config.toml
hidden_size = 224
hidden_act = "swiglu"
positions = "rope"
qk_norm = true
tie_word_embeddings = true
parallel_block = false
init_std_down = 0.0154
learning_rate = 0.00155
warmup_steps = 549
schedule = "cos"
batch_tokens = 16384
max_seq_len = 1024
max_steps = 8814
MLP neurons of a small language model. Each row is named by its layer, matrix (gate and up: input weights; down: output weights) and neuron, and shows model dimensions 64-191. Each number is 500 + 50 x the weight over its row's rms, rounded and kept within 0 to 999. Numbers have three digits each. A neuron's up and down rows have the sign that makes its largest values positive.
After each neuron's rows, "fires in" lists the words (lower case) most often at its 100 highest values on Wikipedia text that the model never trained on. A number after a token or word is its count.

L8.gate318:549532505569432580474462462412531439496533516432545514435508491476519543536500481575412455539543548499473424466571578513423467540424496501596467549490550484494408542499428512435530556459482446432554544445493500485535538539400504520450550551409589527509549480536440510543564474513564538501422464515497571494508629472542466611648438447502600515575432361450495538451523504555617511538478
L8.up318:505582530479493506514551464319436502398530546370490450535552451523546544471473496468494443557466525599590543558431504498459524400416486443449530504512523551508515491553542531395477520475425441395542570466508441542505547521428452480462494488496583476527404531498580397561536454498465547524484509613546580469422498462471553534536466488582456422568541476524556479526517447456536511514529
L8.down318:462545537528440506441563534541528471435480556471500473515457491506484499461458588483558496393576479472534518442494573558506454483502438432569598497488552527582503572631489559500611405549435478548597492535412593482577448461557483552498490435452471506585510488507491514503528520451507509488462543488442419565513443517492446544491475403440541481473512432473462489527516498517564436556425
fires in: "the" 54, "completed" 5

L2.gate478:453575563506494480540537524484614505577545532441458553465573502431473480467521428505429426486572528417467491616479535504521553528515563453433485488509472418591502468425483585342526526528521504461491539557536419491523561458471635403589544503448410482573444482499530476412578490446500524533513521503436566547458433599570454579544441528539450483513488548416478508521551578506475541465483
L2.up478:461511552498545446463482517557576504519500506517519494515541481580459525417584530473465530399576495559488521576512556511490502480507541499433447568468493448528539564522454553404563553609554475484539584498438411454527582571498565452567533509602501496531568497511469438511474482521521468463477524431337531515513516528448533562494478460571504487501540549485470551546456553494477513480456
L2.down478:420532539532468375492520452573529435603406477473450607519526546524462555464539544425515509487612573570509588525406555513506483392479545466508496489571498459479558489522514524552535542503532446499489531569515545550536515439382561441558448428541447544421580477605543538449508450427552457408485566404486482524491499553475510595488429466512457501518481485505495436576527500481532410513419
fires in: "county" 18, "country" 14, "on" 12, "young" 10, "announced" 8, "council" 8

L6.gate552:544484513551510563496517496328468483460505493498509533521499407486583547501464583553516450549443529497494525508479577528432489502564418550441516478584505451479464571506581451510509561512532495531534377498511466431572482506424474489469510431451507496507473466547511500560534571444459520446498421632518538451435539390445469557542449440488511464572492433459483474495512450477517482388433
L6.up552:548542550539393587423550470439407486436449533502588443444505454576547544530493563585462464566457466523444540443464498419461504535538501542450510557495536593523437450482571505629466498535477455518457477447444445520581376508439521444471518522450514464474510419494467599497453547507493490564549499530479516523484547444516451491570548528515511557632493495488495566429540414509550546433554
L6.down552:466543472526513497507521445403581461500424487585523452462499492583580618522577540597484447511443532462435514539521605437550538492546370448471484526568490521423455463497423593507520469499448465448501494436435564573523523519465418507442429572514580527472548524524443532456410517459521467539475517551528365463550460472578384487595577545441551488484436548478513594506479503534592567581507
fires in: "the" 84, "s" 4

L8.gate534:435460473540486446510517558563544552533571449482446472552522480483478477478501519460458487439566505489484462465408516487523432469520529445467461510469448511501582452573416556488479526537460542403419540610469387534530470517466505494522561439497374471461565450475485404520587483502529536429560489427543550503414466487510487626503425520627456539463515529457544445448532455501454385568506
L8.up534:416434416402495546492500482596499443512556539498407471501485482446471494456576420486476508534590537487509617530511460404513470473559325431504484556429452481458524476540489465479387526514495592526494459491421492474427556517479545486499477492567418571544569552469521413563560508501511474495560532444445555443419478478423502413493412509541446500574429509456484484465474526547485453543458
L8.down534:405482526460469500489506504457419429504498490494503410518548457492500485484553424397498524453477488554463572548441533400593457480461467412523586548514458486541512454546476456555369468560512508516475495504517467481538641445445522425538517510511413566404568539492467466485597540412535536488450516432518484501530430474522486459523402480527357485493462507380448400443448558556539481476520
fires in: "on" 74, "one" 15, "only" 8

L8.gate470:472444559535412485508477452514524492361533595496582466491600439532580493485434458549549505525570524463441513448498505493454462494471544444462541477537411510484435496556480568488552493521482476484386440520500496471555485584456496448398550514417443528473524465497507521503464562441546496482478597538484543448494490536495456532531462513481538541521429517620478599523555577520447504488606
L8.up470:522496470542447448485496415560597477503428442468607580503476610505461514519466485430560471481504506521472441576494487374511501447413417382451469567493556545468627502464564541470604493609565504433490529437496445581465507450482580534522527568626412442462519521469519450441522395540471492488529566513471562529440479447422598539522478538523506515593474512446528512579569494531517555504537
L8.down470:463552482459515492453425549525469537406491570510503382437482445501587538527457549525559636460506494539562527491496464544474477319517554520571541544461495513519487557560413574412461534499417469540483488543538536500473515497485403636441551505464542553513507463526608430458572493454468431435425531478501528463523486492579490549479472493463323452561527463600482521506538536492467520602518
fires in: "the" 35, "structure" 9, "street" 7, "strong" 4, "experience" 4

L11.gate277:473567542535501549396497505550585386549495436439549580467429485454501549551550444461528463531399561490435468492474535497562485498588529472439492533455479437447527503472492447454582510413432516457458464520503408573485462502472547508514550476433492483530445452511520528604532507518465473494495477542535535425506491458479495584392418472637486400406541402505484555541478454460403496418550
L11.up277:550525549524541593503486490366448445599557475443506520568496473584464489506529427459393480535496593532507490513528518501437552524470466515431557437464408504499432461422493496557463576466549505472616528564431487519497481515372501546462598479464518545503477507500569484500447473549454496508561486523463501468436498429543450521453443526494523643485494443398514468572574556424548555512470
L11.down277:560485518409546513540571459506468473495481524466567480454510520562512414450481470548474498478499535612611513517448429421499505499498536533483498426537503464506550380491601459566482453544599532430465513477505494603534555434398503486440551569524532470528493491446414493502457479516535417437538493427531566494515426457496464528520472532452537513428504427557650520491539537502509419457482
fires in: "as" 26, "music" 18, "american" 10, "musical" 5, "museum" 5, "america" 5

L2.gate152:475546481505471414529510566565551525422444424461562462566457523494443413562455523569397450513553478360466545521516526468560539545507546509582524575498494402462449515488460467502516554520519579554397434557469485422446542476447466459463562449441392512540431473509396568436549491477516458500500522553488462462429528501492534537516528522516541508472573473504507558525489474612462498489555
L2.up152:518568477409469429534559520524431417378546592478496636486593570506609507474423363541546469512505414529536461501496499558422487527483617470428489528489450524441483568488501494482530503451543461451466559586416514536516443483448399457410616423565520481474449512551564421529485550470527504495532482487493518490431481519490500497465512404499485456471467498561491523589513504545489497557523
L2.down152:577475480515591463569471470584481557455579519484497501493500475506444453558501433426479517496502440599516355457445547507496498584408467460513528457450517510554488476591494457529511458504474507524481498572538491526397483457526512497509563498592602483481453613454483411542413531409562426530472476459485451505555611523425481548442443494466497443463502606501511461493431446491482557519460
fires in: "which" 71, "such" 9

L2.gate262:463406582491461471485440505578483485593501525473469499454484499357488516414451583563494394454465447511474485468429600500505506518575469538476429511483544516539537498480509507504439544501518423560498554538442514484487579485517601389558529497419451506626496466480515495440446433487564544500478444495451477460488558572509416490595426454513475562464534477507502435514542465415473524437461
L2.up262:528439504471559566445437564413458452510461503457478517453443527389407535561428589557589433522471440539521448491475553547450396501475450444529428462556475515571503533456507592532444459623465508464505448449560513513497447453516564495551487484488573576564417542573541527528445549534368471469556496507506501446596506580449426549531453415482487462475496412524500382455564519455523524570476
L2.down262:502542451509523501488510598476508465419530562470431549528405508520441509477501605585606538506438523504477444518539520434450541442474493487569565540491483399537427540528513516466577526581503498447506506497458480468480551542626521486464485498483537475547528481577593494574425538487429518582596499613541535413516487598514552525435479458483506486481512561555508530534465499528528451547489
fires in: "south" 19, "union" 8, "athletics" 7, "author" 6, "social" 5, "authority" 5

L8.gate551:469453536507575538521485451420547542508523551526424531579515500462523501394452600543489470484463499438602383496564547521593497501545395479496428533392490479494495568550471399437444480523514470515522515378513463482476471466547472532554385563456464379586438485577518503514469542464559453510555427517535518560525559479542556494502481465579469467582481522524489519451484464458407482432454
L8.up551:558491582507470500618540437458528454573513461539407558400489427495471442535495529539546491520551444547537451464535466498491459421470521529484462517566528481498505488450517465377558547479473542493368512580552439538537576469539524453542517524501542522508598572539494543519485473472511469514492558407517574377578554499343538393455454484519503488479564484420508517441474508535459475470622
L8.down551:480500512474480545510556538486494530594500545435463477513543467416571401497425550468482557539493431517499455414497515524491487500474448510498404515347452504460423578547521494588486527498493425553468413527485482499434404558492486578527518522499434492513511527487564531467479531476444490413507454471593558591484528456395554519533519427462478435611517519510524571482454486468446518566582
fires in: "for" 48, "form" 8, "former" 7, "forest" 5, "foreign" 5, "with" 4

L11.gate531:438508410469476506533422572513576517477602540538546518471496473487420464565517568442486466444625506485494525481576544579463501506420433521493500521501422495464454433470422558469553499430591490591526522599530546530461475502464466505446469548500531496400503472428561433550496558546485467500495451522488536480484482575509496434550507487617419564466464506483472569497577536572515442421496
L11.up531:432534571535524451529394450455555449535567465482519483536541492502575451514489524475553507477450502555499380498494544460456482544535531513461522467488474482482541476462528502522445532489534461437515565501322569438494497442572440453515437483513553679418434475463518477486585521372518461517553508581379485500496479453426543427446498526596522536541494578562555505524447495596472479512501
L11.down531:514526505425499527494443413569508491504362486530556508445481486568457520538458458435556476451494561490417523487510457386556497476469472494459574515412537531614460496476573615533459582496485544447477543506529518567510481455532548402473524444560482476483456554412475466580487473519534477532527468476536503526473501481569439513551442496452499421484598455503496570461431595559500498610527
fires in: "to" 28, "would" 18, "he" 14, "will" 6, "could" 5

L8.gate204:471516396426518533454441488523512566494519512371460521547477468507566504474533471499439504484503497481485476571544520454530497387451568515515502449447447500490463534517400537407539466444545527486388636467489478508551601470477493488526481453512496458480502521518432585481590488539518509446553505436434678529481461567541470519477415469544412512469550487499464485469530462476507458606439
L8.up204:397516507539481591460461510444493431504554385417499570470533437429476531521515480509482393498516483519549524522508528453533479465570506457576440510485418406486468464529440521615459506547516507418457498460578470580471526507515462517437496547538444563486632551501561431589525448579485490518520500531505425578493548531436541537457532480486508514542632467486378514439504381461549525546491
L8.down204:426518427568464561505556495582523523529491496470477596434585544520492434489551535564499455606621415479485527494626516477442577390538472472551419470443503529420486420461476465500487490561597534519566446537515540550490509523496502532513438467590554587531488579555572553580498501550527552467491586526514417520511442500520446545511553466481530456599564515435412528499482427445429474441424
fires in: "from" 87, "of" 13

L9.gate473:419504576442472566452451387425637445534464534490449471375485470547537485492461454426546500509537535460466511468500580530509510488521407532480456415562592527512472470531535486564547485471483460497491550479481475479517515511424471515489451449440500577453512478444460532565560510594555586412515462601482469395564591463494434471496524390456547482481436483498538475521463486418543500495455
L9.up473:519425499525419443431510417455448461483434538430474520452435466513481505556538487506539481476469491552496504495467466560461483519462435485534564522442516582560508454376449475581503443539487467460489461489422369497576423502481469560531478571490419428508534547546412499479488506507372608534429529513483519581585485502458538575405458474525475472576412472540579493540477512498537468545485
L9.down473:489525521615560554509585403543481546473499512534524444597490507464520479583561540614585447514497565482543514511466493457435474468574496430540491481527481545502572611501544462553511474436560423528489538505473452566527412628508466512502507595573447461574505505536402487506433614475472500532520466454489559564507455548457414447482422450455526552488539506476470544521486475496483507486594
fires in: "the" 73, "national" 12

L9.gate317:552455449477454504424496432451501376496435554470548476457530450478536537443460448518441512548487547536549557500510562562512523540518552487440476563536466440482461505515503423419517498469467440402491485494503474549524443532377536536462455523462428552564468399605462443454565603520494607479609498538474517514488526491590578497560440465530510481464485462557533557496546489592505427555449
L9.up317:562387527458357619614532542431536515487457547463534596397525513517534581526483497398550505406570494496526387418426456478525502473466482494425475360486505542548521514487543510530496488536585485573505527530570483563504499563482585556528607521544478474489551541453496521565482548460523516509444477512557473534499487509586540460483573542446522589526465524543521522492521532451452435563463
L9.down317:539480477504425558559511513590561484536510538457534559460449566541440525464443481454481537548538540557479525453446519427497434441470442439466481496511577555508544463498566481567486441552555529461528457519528507461474512471416507397466451611578490479482530517495490526515492581538518545504434498500404536535533420440591587478566521532478545471487615701486536451499495575475503420510476
fires in: "as" 73

L10.gate266:543522511438477476562474477515433368506485455493559506578545533586616425565443484510486470466450504584495552548477505425594396442547479550372495581477551478530567456512508505551535535556523460463459374461495505524532455504453459514555409476578503494442475436470441499459501466460471543430492491570417602521422539487455550548470433411486532505508501464529500494448459478503491408453450
L10.up266:493499454611454515439524596527442450472511589385522491507492440475551561532490455471363456449586518504467456473550503511503484484546521461500462481461537576429544553513470496450457445547487590448486460453476511560491507593488485558388476531519508507553553499571444574569543672542559508487539510457591547550437536512515555505539466564567474530532509493458462479452591375469529465498481
L10.down266:494631430506472518546593494528557499475435456557478518572479487520462569504412516519481496491451512596530498437456497459457444495467467449484610490540531577591446414515487437557490417515462452522468379405509517367436547541557492462527530430506413472516428454492505542498522569479450452518449557492489516555443500430532556489383464406529481499539504506506516551472463587588453501431414
fires in: "as" 21, "of" 17, "include" 9, "by" 6, "includes" 6

L11.gate541:481432478536547539526498536404504499557490513429510510548432469485494501501467524471502513476568506510534430401546531560607514471503481479560590534579437529571463515546440391345442559519480507469457475433503558505530517540462518506593509424385473545579499552512622474496505456489487545370523446524489566428468527534447460552559432415514471450476400442443406477445544544485410333421545
L11.up541:479519521411607538508455582498558557476470489491480575538499382515495536446523542515435515524422415388468353483500529594540502557535494517473447472464493506519420531505535445517555492520588547416511426535466464471438459453535559537483490528441496516590514510502584534511524526628578492446471482421468520479594451531484495499507501477551501469433477545480507514564492484529466417438534
L11.down541:499510468490493520471559482478608423502420560499497533473541464533595440478524458469494450479541505520525543463522455559499405574596459563564461558554459581495473559510445517601491515523559523504524552458406504503474515536477496569473532527509458535507534580521620522524514423466422551446590587498492607429487531475526472548507451473559427497434596468466448549424497559466523546428554
fires in: "for" 19, "force" 8, "forest" 6, "former" 6, "performance" 6, "form" 5

L2.gate219:470533450492458457559508499564458499468522516476418500429463483495436385467474487492488473465610479425574559477499581505472580430543595489450511519498501516442429481432479500426545526488481513491411461519493545558532507505473561419513562454420465546519457382562488560528574543445525550459485378430435523491450474533535445445561465532666479522479537481507477474489503502589434421527526
L2.up219:509463433505485461487569460507381426446534523526407557509502524550500427460456392512551632487590410472563509489543482521464543430520567475393527492497466509432444447456508472445595553449490567480475443526553535478459474514475513480467560382475523489496513478553517544526497541429421487539477523443535487480494550499449439440495497476477509449473510440473503473540500550671513474466528
L2.down219:474446431479542510459418525554521515403516416512595507613459560521540517511577463567492507454428472611493470487494468524517474493491516489424567387502502524502487495523517500539498565495536600552522424482483396473495485551538438493464557481626512546470533538528464403535433494490423472551406519437532497472466454476451478487458507469440569462498506434429500552562534546478500492537480
fires in: "which" 72, "2007" 11, "2017" 7, "2006" 7

L10.gate373:498502510464494421481469461433444512519448494446473496603482476547473521453401489441508435517497519465488445514491586501560513424479493527546493558477512431544446508537482465545599504409500450484499500509610458602604489418499511481508485473445520568542553411602421404566513575501490479498539425503443467518464617521435490535503474466492494489557505496541510492476424527440422485415471
L10.up373:531535522490503547508547436512546511517479466446486545384586577558519509467497389477512551413428547535547548488537469536600469543566532487528499486509442567496495506534433503501503502519589612552512471469444499513556496399640450476534543532451426456491511467521438524471500453488509629514478439486581464584471506438423651497533423501459465472481540488491493508456524501458579548480448
L10.down373:411516491514487554455437447508596459549550508362455488512539481497488532567560491451536481474441477453510486417501466517490489480430506509450467448456479498349459536471527576569473545483412447465455536599457461528528529501431442451531491447466509502470408534474561593449523526408517515497468433508601546553542497468528516519526410566497557542409518498539569566470612471522545549467509
fires in: "the" 33, "japanese" 12, "american" 9, "s" 6

L8.gate276:502434504548447578433474428486448503635577460451531539477505478491513554488496545446497465492456522515433538514501482502485484439562395522488499525552597567466549532617573489492614591556543494497534533480503578528543492518432516480459408461476508475489497524504466528492541502569568522456492459512395629508577504505499535569522570492496518417503484365447448428539468389527510488454383
L8.up276:515440410494494458527451435541486509555551494485515490474523487567506588486435541565530502441506463542471497453397516503436528462515525429499441513496496504511595547565542428515511587439485444511513483543461474515502541601524541493520489457545560612520483438480510515580556618531587434479436531389507424471495515412468571433482483444492514486560478426435451468414501478493411420493528
L8.down276:506422561394401548512493426561589485486587525637480478476497429495515497528433508451404501574364487515407498563552565564609447464514470457455485491481592459442563397514509447494479537533583479483507465406474525547495490449462428434485499489524461461496454451540453473572495564497462549513502464535529551501477558465509564509602606518544499456462503541488517467495479557449532527476477
fires in: "made" 31, "at" 10, "as" 9, "make" 5, "using" 5

L8.gate457:400480474543504496498430578505533498525467484435555573406458532505497629522490516510515498521481505538610646473433472488479464488530511496494438486486456448501502608540490540483429401466552508452514486526395527473539407521386589529484489540466569510480515542550501479490533494515493587483541459556448482483505552555555583450538522547497399570462500462538561487538554512511448525516488
L8.up457:570472482471524519548469542479521481490565572519562522480512560423570523509492487500546478685544432589547442550445523534534408462508541411494525577426483460432561500548404493469558547422489562520425487544502447507610547545413404462484553551550495535512448496507510435367510481513471445464462537450508517477603502515461488331481511477502544507509551511540414500507542526451475396597504
L8.down457:586501536503426506535492509543521489491503500431556523547501505521488566454466401589480455458546541502525457463541472557466459541516463453482521500613575369549554563500515495422489447481607487511517432478433576503472505418452492505409458562562510431553520661494591549546484561580564530509463518515436449484509456441458530520562471450499510451499488512499618595565495497576482544466471
fires in: "as" 81, "assumed" 4

L10.gate368:490418505545584502460460571485488589586541446530480609499617401464421552466475612483468500462519474484523513468584538400461400458538480482441511506489520490456472504494333512574503484547497478510535608515441491527501543538439421506517614506432468482529539509502488515517515510440538443453546467498387527554544496455480536438554505483621566610503445539457462441518535495482470488460489
L10.up368:421416455457510475489514514594464494513569498531481552494466517534550524524441548536607463404591497421510462491570457434455430416454515500579482500466440545416586542354496484513469582538484495395535458437441570551535454521457584519430492527521530501570534479625523475520498540544418415474523528478432449516476540509467580459577488479454525499570527510535528476465513405490385444485531
L10.down368:542509486453436529452505543523555522510499604537525502381450394531541536432464545494401590513508524525494465479457489527474437447639452524476450422500541507612544549469498534481460515510541551424474503496452485483447433482512469465480531525563497379418508418516535509568500537508424465576445480435595554543538512518471563364483595427458458494463468447661504456551448573443445529442494
fires in: "in" 29, "through" 14, "with" 9, "throughout" 5

L8.gate303:383489546512552395528452451368560433478573524454705488467408492521477508522495488435396488498485477471563395588505618524455435490445492458517487572474589558454515475508479486419506361436495454501463524508457479476533455579480551544520477504431522510499417479508468497529549485502456568502539479478546578533519520601481475551576539543515476582476463472465491461515558469484496517533522
L8.up303:469478510499562531399512494485458586459503481575471340456508507464507453485560480425439479491543487434548442519619582611357563493526501529481449552528548494482449437417555466403435511499565494523524527423485545532449395499459447645501424489483478537509497485526471541470498519493558520539526461538465507550452527462546483545587542550531584467556516492467511514537529435525474486553499
L8.down303:526446546449485484500464590547491392438505447517411433491539456576427477550510434483457404440505428539498536500512505483433534490424503434581510531499502523552544514395483489501454546424556491578545560471464517472519598518506532574417496532591536493511530452471475581438531553441524461540538418554517526574512498503552519637509498524427462627447508562507514491557380407534556486511475
fires in: "he" 51, "health" 10, "held" 6

L6.gate255:406509446460463516449536536466497490453484529484527495551571477544567643538501567500433423513477578489508607439355520512542560519537504502579414520477473579529481609566522540568511523574419529571573489479519501533526483493506596440475543451445502574545468443531434478486510551575506440463596499553482487526388547535595485526490484457521495430568491469455521552429562565518508500393395
L6.up255:513637593525522497556524534440476498469513479511446470502492554463492481453507439441528492451413508502468495548546573475564545457506392544575532521399501552513474531396483473528631416462492392487568416526513586589549515480542572417423506483459602585557505538507427470456463397484512540520534451562430437550491495480491497469519510478497440511469514480473489453481537551543556537533483
L6.down255:489473518494446473497491512515526499467554474496411488370536499522481514495533441490514473389440468523394465308533496530493567495548471457524542554409487511526576497552467466531510464516520462540511474455420422531498490576484588481487459394386488529553520522594493539532602522552526599566501542510575563584499555568539544484501474530457499498550473446517509428485499578530517534460431
fires in: "english" 19, "british" 13, "japanese" 9, "spanish" 7, "danish" 6, "s" 5

L9.gate34:529595471421403420531487478403556524479519586453589479521436462569470542580402524466471493486447454591479486444502493407544445552484457485475538512466463481473455528501494558443561486465402523466446542404405509466632402530478524547559511445440453532439548450473445489414520470466500521502500435483529478475495543502557488583555476493488550636502435553449606566399550555581553439488611
L9.up34:448440550501556405460515479485516491471514487474522517599504456437496492566528451585511469530518541460477381520465520518488536525530499528497477461446577543388567552499440483499466450539495443401488554552575419579439524508546543467571540525477456463526408480552551530401615450526538489494499524468462582464430590487504505534477450469547572480522613508430503512501549531421419469431497
L9.down34:578476430580440521557513526530489564512529491433528448447504556469534577422453548511631448470522459555548500527457546469444522490559518598565488512511366560522507465557549578458547422450507567565565568498496469522517528471500474490533595458382425542500556515437534459533555524524569464514559555469434475533531482564497493523504479446443429536492419534518512481438593559500483452482504
fires in: "the" 96

L8.gate294:490554505511508502548514494486462489494541567529443515596476431509608536492473429499547517533515575480498554445468485514526436459502480426482425526510464473535502446504477539500403487477428498372482549601530434626550562464429561474483493494453508544504443501568491472572483382565561528467653470534459492449421577568468524411621499501502461488504547508439537531484567497539512459519453
L8.up294:530506464400425417585518465517576502437402523506477465451594501572483478472505529485502522523532491517472408482487508491525423513515429432512561453499456591520565511471553440464574502584616462535521463546549575578428529506478455398523618561490559475514461581511481508477440430491494532519522459554499552510508542398523517555426533550578580438454518562519491581443499527417464499420508
L8.down294:569391501463543525463481499567498506532534528453509391523465522554483456540541456528462529494481488489441473486490430545412508482386437520512444500541470477574505467538480385458440609595559488464478445466566462461541486553321584491491541465451518523536490412518560526447480575533535495503562477448445514475550581435524512588512510496418421505416544466437658554525555548493467467471544
fires in: "as" 70, "assumed" 4, "the" 4

L3.gate160:428545465479476514554643488538561551434586468488469463477492421477521446495543514446418437496452504544501463489546498439577491535502585536442511453538456480561483419541454526502525550517505539449457525536534459487507532478439486537511498594552449455494549430563499520450456472527578521463528425526488554440564492581537557478494450510443483434572508438474425575527454516478523555541457
L3.up160:491469447510567478500524640581448492479477489489669516536601481495510450498569434540456608518478400482513511515413527515501479539550520485535496499571481533544526533544525402516598503556519551475448524530448438504551483472492501411492511492485520485567605513554476404458496584454525575480545472543513472493504447552529511561597494535426526465503526524513510485493627483463410528415547
L3.down160:556481474508428578469458399513549488623505455476429485448507478531502549496488542533511521529549450496529479528470477442465568506480519557490501524530454560494504437523520412719554529576589486532481505500473532501472469448446556521464574535419486483455506543562480475465470499480498494550535581533392470474454460428507524429464503480534548511440532414468434360450510517542479508476488
fires in: "of" 90

L2.gate351:452497521536442526480492443463556511525471581502469522483487488487474519444528547516466450449536568565458535582484518486489446395543529467451450509513424463517516469485487546423560534550514520493447428585502471454559511583467445495485519471518475606469516491515437507559514537545477472464554571508442497531555519462506444492450478519475490498534501496413391543482375475549525447448405
L2.up351:612544569490497501526538383539516472524464428522485510511514494389473420428577532540445510447502447456558493539458575520540448448509542504561573541487456523447480535294520492454462523499501445500482586510514527511559480402488505458524499567491478542537465455549418568399497643434480494505521457471515508542506477589490495494560513454430504473553536510472497520549573453479460468408464
L2.down351:591520475485441453475478485552495531537511527527364589494493556532402472586475516501555530451547462487474487519443525543538422420442557512450504497579390474499562476398555459518493530544495444582494513515549505481555508499499589494548509545584462478422581428490440537439493448478476541520529624455500533546604441486469439501491635518447505509493466508466459487587537498527614468383540
fires in: "county" 18, "country" 16, "young" 9, "council" 8, "announced" 8

L2.gate450:473569500409480560556549504518510531525638544494469522531571476419532414448447561508463468547414486475556494489481429527481520496558576514562434505521531408436574459534487491475458498467494549475444599497458439527421486501470554472434488504602475458487575501493497540500480483553665525433538476428545485466461474519567542519453501440503560489527529440523408428449622506601462547496451
L2.up450:472518414464483619495516518594539553466547598454427518505529463466551478413534490449480528461471451502531479522534475520496554511511597508525553498508567420542495455473532471530470527560525537589434572456480485556510461418432605501509422442607481383531544518538536522558491460531473590465571529515478492466391498482528542419550509476475540508547495468400406561525548514595488526496391
L2.down450:436547433508497511551643554516473594496479457421431476431467484450520534530427508480518514432458442508515425498467507485578544447578471523573476445498469492462524488547505536517595546583547506533418489533520556545459585507526488485424353458535532470344535446535555518517442451488534514508478580541479455541475542557454494429504468427333553431589539471475422588461535476502552510483522
fires in: "of" 97

L6.gate488:446512548603403576528586525503487519370503494381511491475417481415509531464553430494533481541514552457533519537500526525408500495532586491479537553535525456443471592546553532412458554564494493428522430439501476496485536541528520444572524534440463490419559497510522535425474470487499497517500516485511579572513469500518446508510349405548414477550466393446484560588469590490499447590612
L6.up488:462571468504465504428479417454507434465472523560457410487552529466558491554443490556503497472549496434516566445522401427501435465502477447452536538536562571520435470575515562491546539458433540508384518417553432511531610516415417566500534523521542588384537508396440511529504476514519606475478545506482530553504461440550524512367437507550523466552426471535525537482491563469495479503580
L6.down488:503545529444470445459470460426434549494518507461584484516549484516563493516476542512442528445548473514426526475498416477508534497388414525542462440511406531519514526435449469495468440484547531500600534453401516568439489542630593587453495544486594491523473480450533466535437405504507452525536493533531540476559422629539546557471448488471442410512505539582440494478536592543538573449607
fires in: "the" 33, "star" 9, "street" 6, "starring" 5

L6.gate410:424527450553430436548531471485484576566598522528448507484504527499510577470436449503528518480626568548453582612500489552501405420524478458479464546478442427485505454556454563489431465545505566485509471504452443501561505498490686426462557499461383423444487534544529436517557527458517475420564557498529400478531506523467536504479437477476437394520509474568439437484449567423452488540444
L6.up410:439532514496482477475494581419483403595582491465504517455425519441517488599482467442582426542447602496457426645433475478454392468492493512528481555413505541488506481488459452508402483603488579486513498493405455488540554392438501448588521515526482510509551479487488399445472421465502484480517556518438539569434533418399439518507504509519525512583505638416524437486508519476479520550510
L6.down410:427448570419468523463487440501615550566434559428422537477491501556443445590565522515525427512491493465512538484447507478554498453519405484457480551542496537502542517567465605515506497496505503530520472564571487521561581478480536528597478561488489546419528572566560447517538508491564451467493476455525497450415475536451460487503470524603428523423470546500498424509493571518545476537453
fires in: "on" 78, "one" 9, "born" 5

L2.gate537:444536422432458503474526506489549518544474524461492421440510512507585525445497531506455586519602450402529497534501533490471599466549485437446505586492529484483404458563500464532537539462422526478451533453468444534442521479359517457499503425533439589417591461479547582604507402448538545450451472389439494541483515476508513518513390542586586569479497475508549518540451573552467446458549
L2.up537:479521518533491491606515493445493523477523495485522543579479567493559413430580466549523484459497503538552510512544537530579547425482540509583499471589482464503419500498499597536515552540508425536535465493491438464553454507570460448467467463564554428552485551647444442507544564459505511517575568483432496465411541507547445590521544478536419396523535403458498520572507489584482528536502
L2.down537:504516520454642481475415440506541490551471527482605448455445463504513514491435493460410522515536479531574548552508469535555502505497571527511479379570437493499548478499447424573491543399567534532571458521516451524455438520523415527444558488577483474494583507508486425517455566470504517484513527476523531392499494435509541570477470400512580535515502476495553510481545478514557497513427
fires in: "which" 54, "while" 22, "number" 9

L3.gate568:399435580487516391494464438428509491506504471525567461460539480438536519475526476518520507436509550463505489499477545616499513491450483472486485496538473487496451492581529432568471408530526417475619518512485528441430474450493501487591487441367470433540502472461435443564403521388520519488499492454531494555487478574530461439592494553520536574457477493459515499561485501514480455505455
L3.up568:397546541488496543503465436449452368570485523537530512404589490466523429527512422432538556548484484411574546557517567482451527445578548520429505461567477510482472540390548519453538597508522498480542469508462508382431496419459539428521498461533549530660524553585411545457430524360460591502478514554585504495471540537532517521627500546449530446495436448414495540473445573593458521474528
L3.down568:526556495531551475578420446486492472501514494586522463478486494505486454607457564469506564535536437571474490586512538478419555468480521448429514573478416497497534368497496554477560534494523568518422595556453480480441599553498454574528459519552569532465496491457389540502521441495531556581468533619529488522540508593658576557505509553495547480527578541497422432515473452528505535518492
fires in: "he" 87, "held" 4

L8.gate479:539478560458439540494536449501589572590545349561484491564516422499494435549547499495478463560526512487431472445438467501473467488448507477451436538503505522551544438555491524470573502615567571500479483504505489538588480479484585510459520533458490504508373363537461545536653441484559501494533411514392547499519462511514517449450499499545549474487478525465503466498463531490449488494490
L8.up479:557537456525431510478505565539574470483598452519463504446499473530527543578498493518499447489466469375495536517609471499487505558511492544455515517473510475468430518381467483591397495545435544478553490435471477590581417469404516559622435462591429548542503429500451504554544452505483437512493540513443483506444478528444503481383472560551467531483442505668510527511534546530531492515541
L8.down479:450498529520438537428485468494535518584575622491549510459456521571483450392615517487445502476526498537510545432438563571529563596551387530475462489505429514500459454603531555444440496470521486494498514538523495534490496552394423432489527578512473562496516458620592415492565535487429435480574420540455513558436480476470448429485528585414521466525502504551543512488432509533597489497441
fires in: "where" 22, "on" 20, "when" 13, "won" 8, "wrote" 5, "one" 4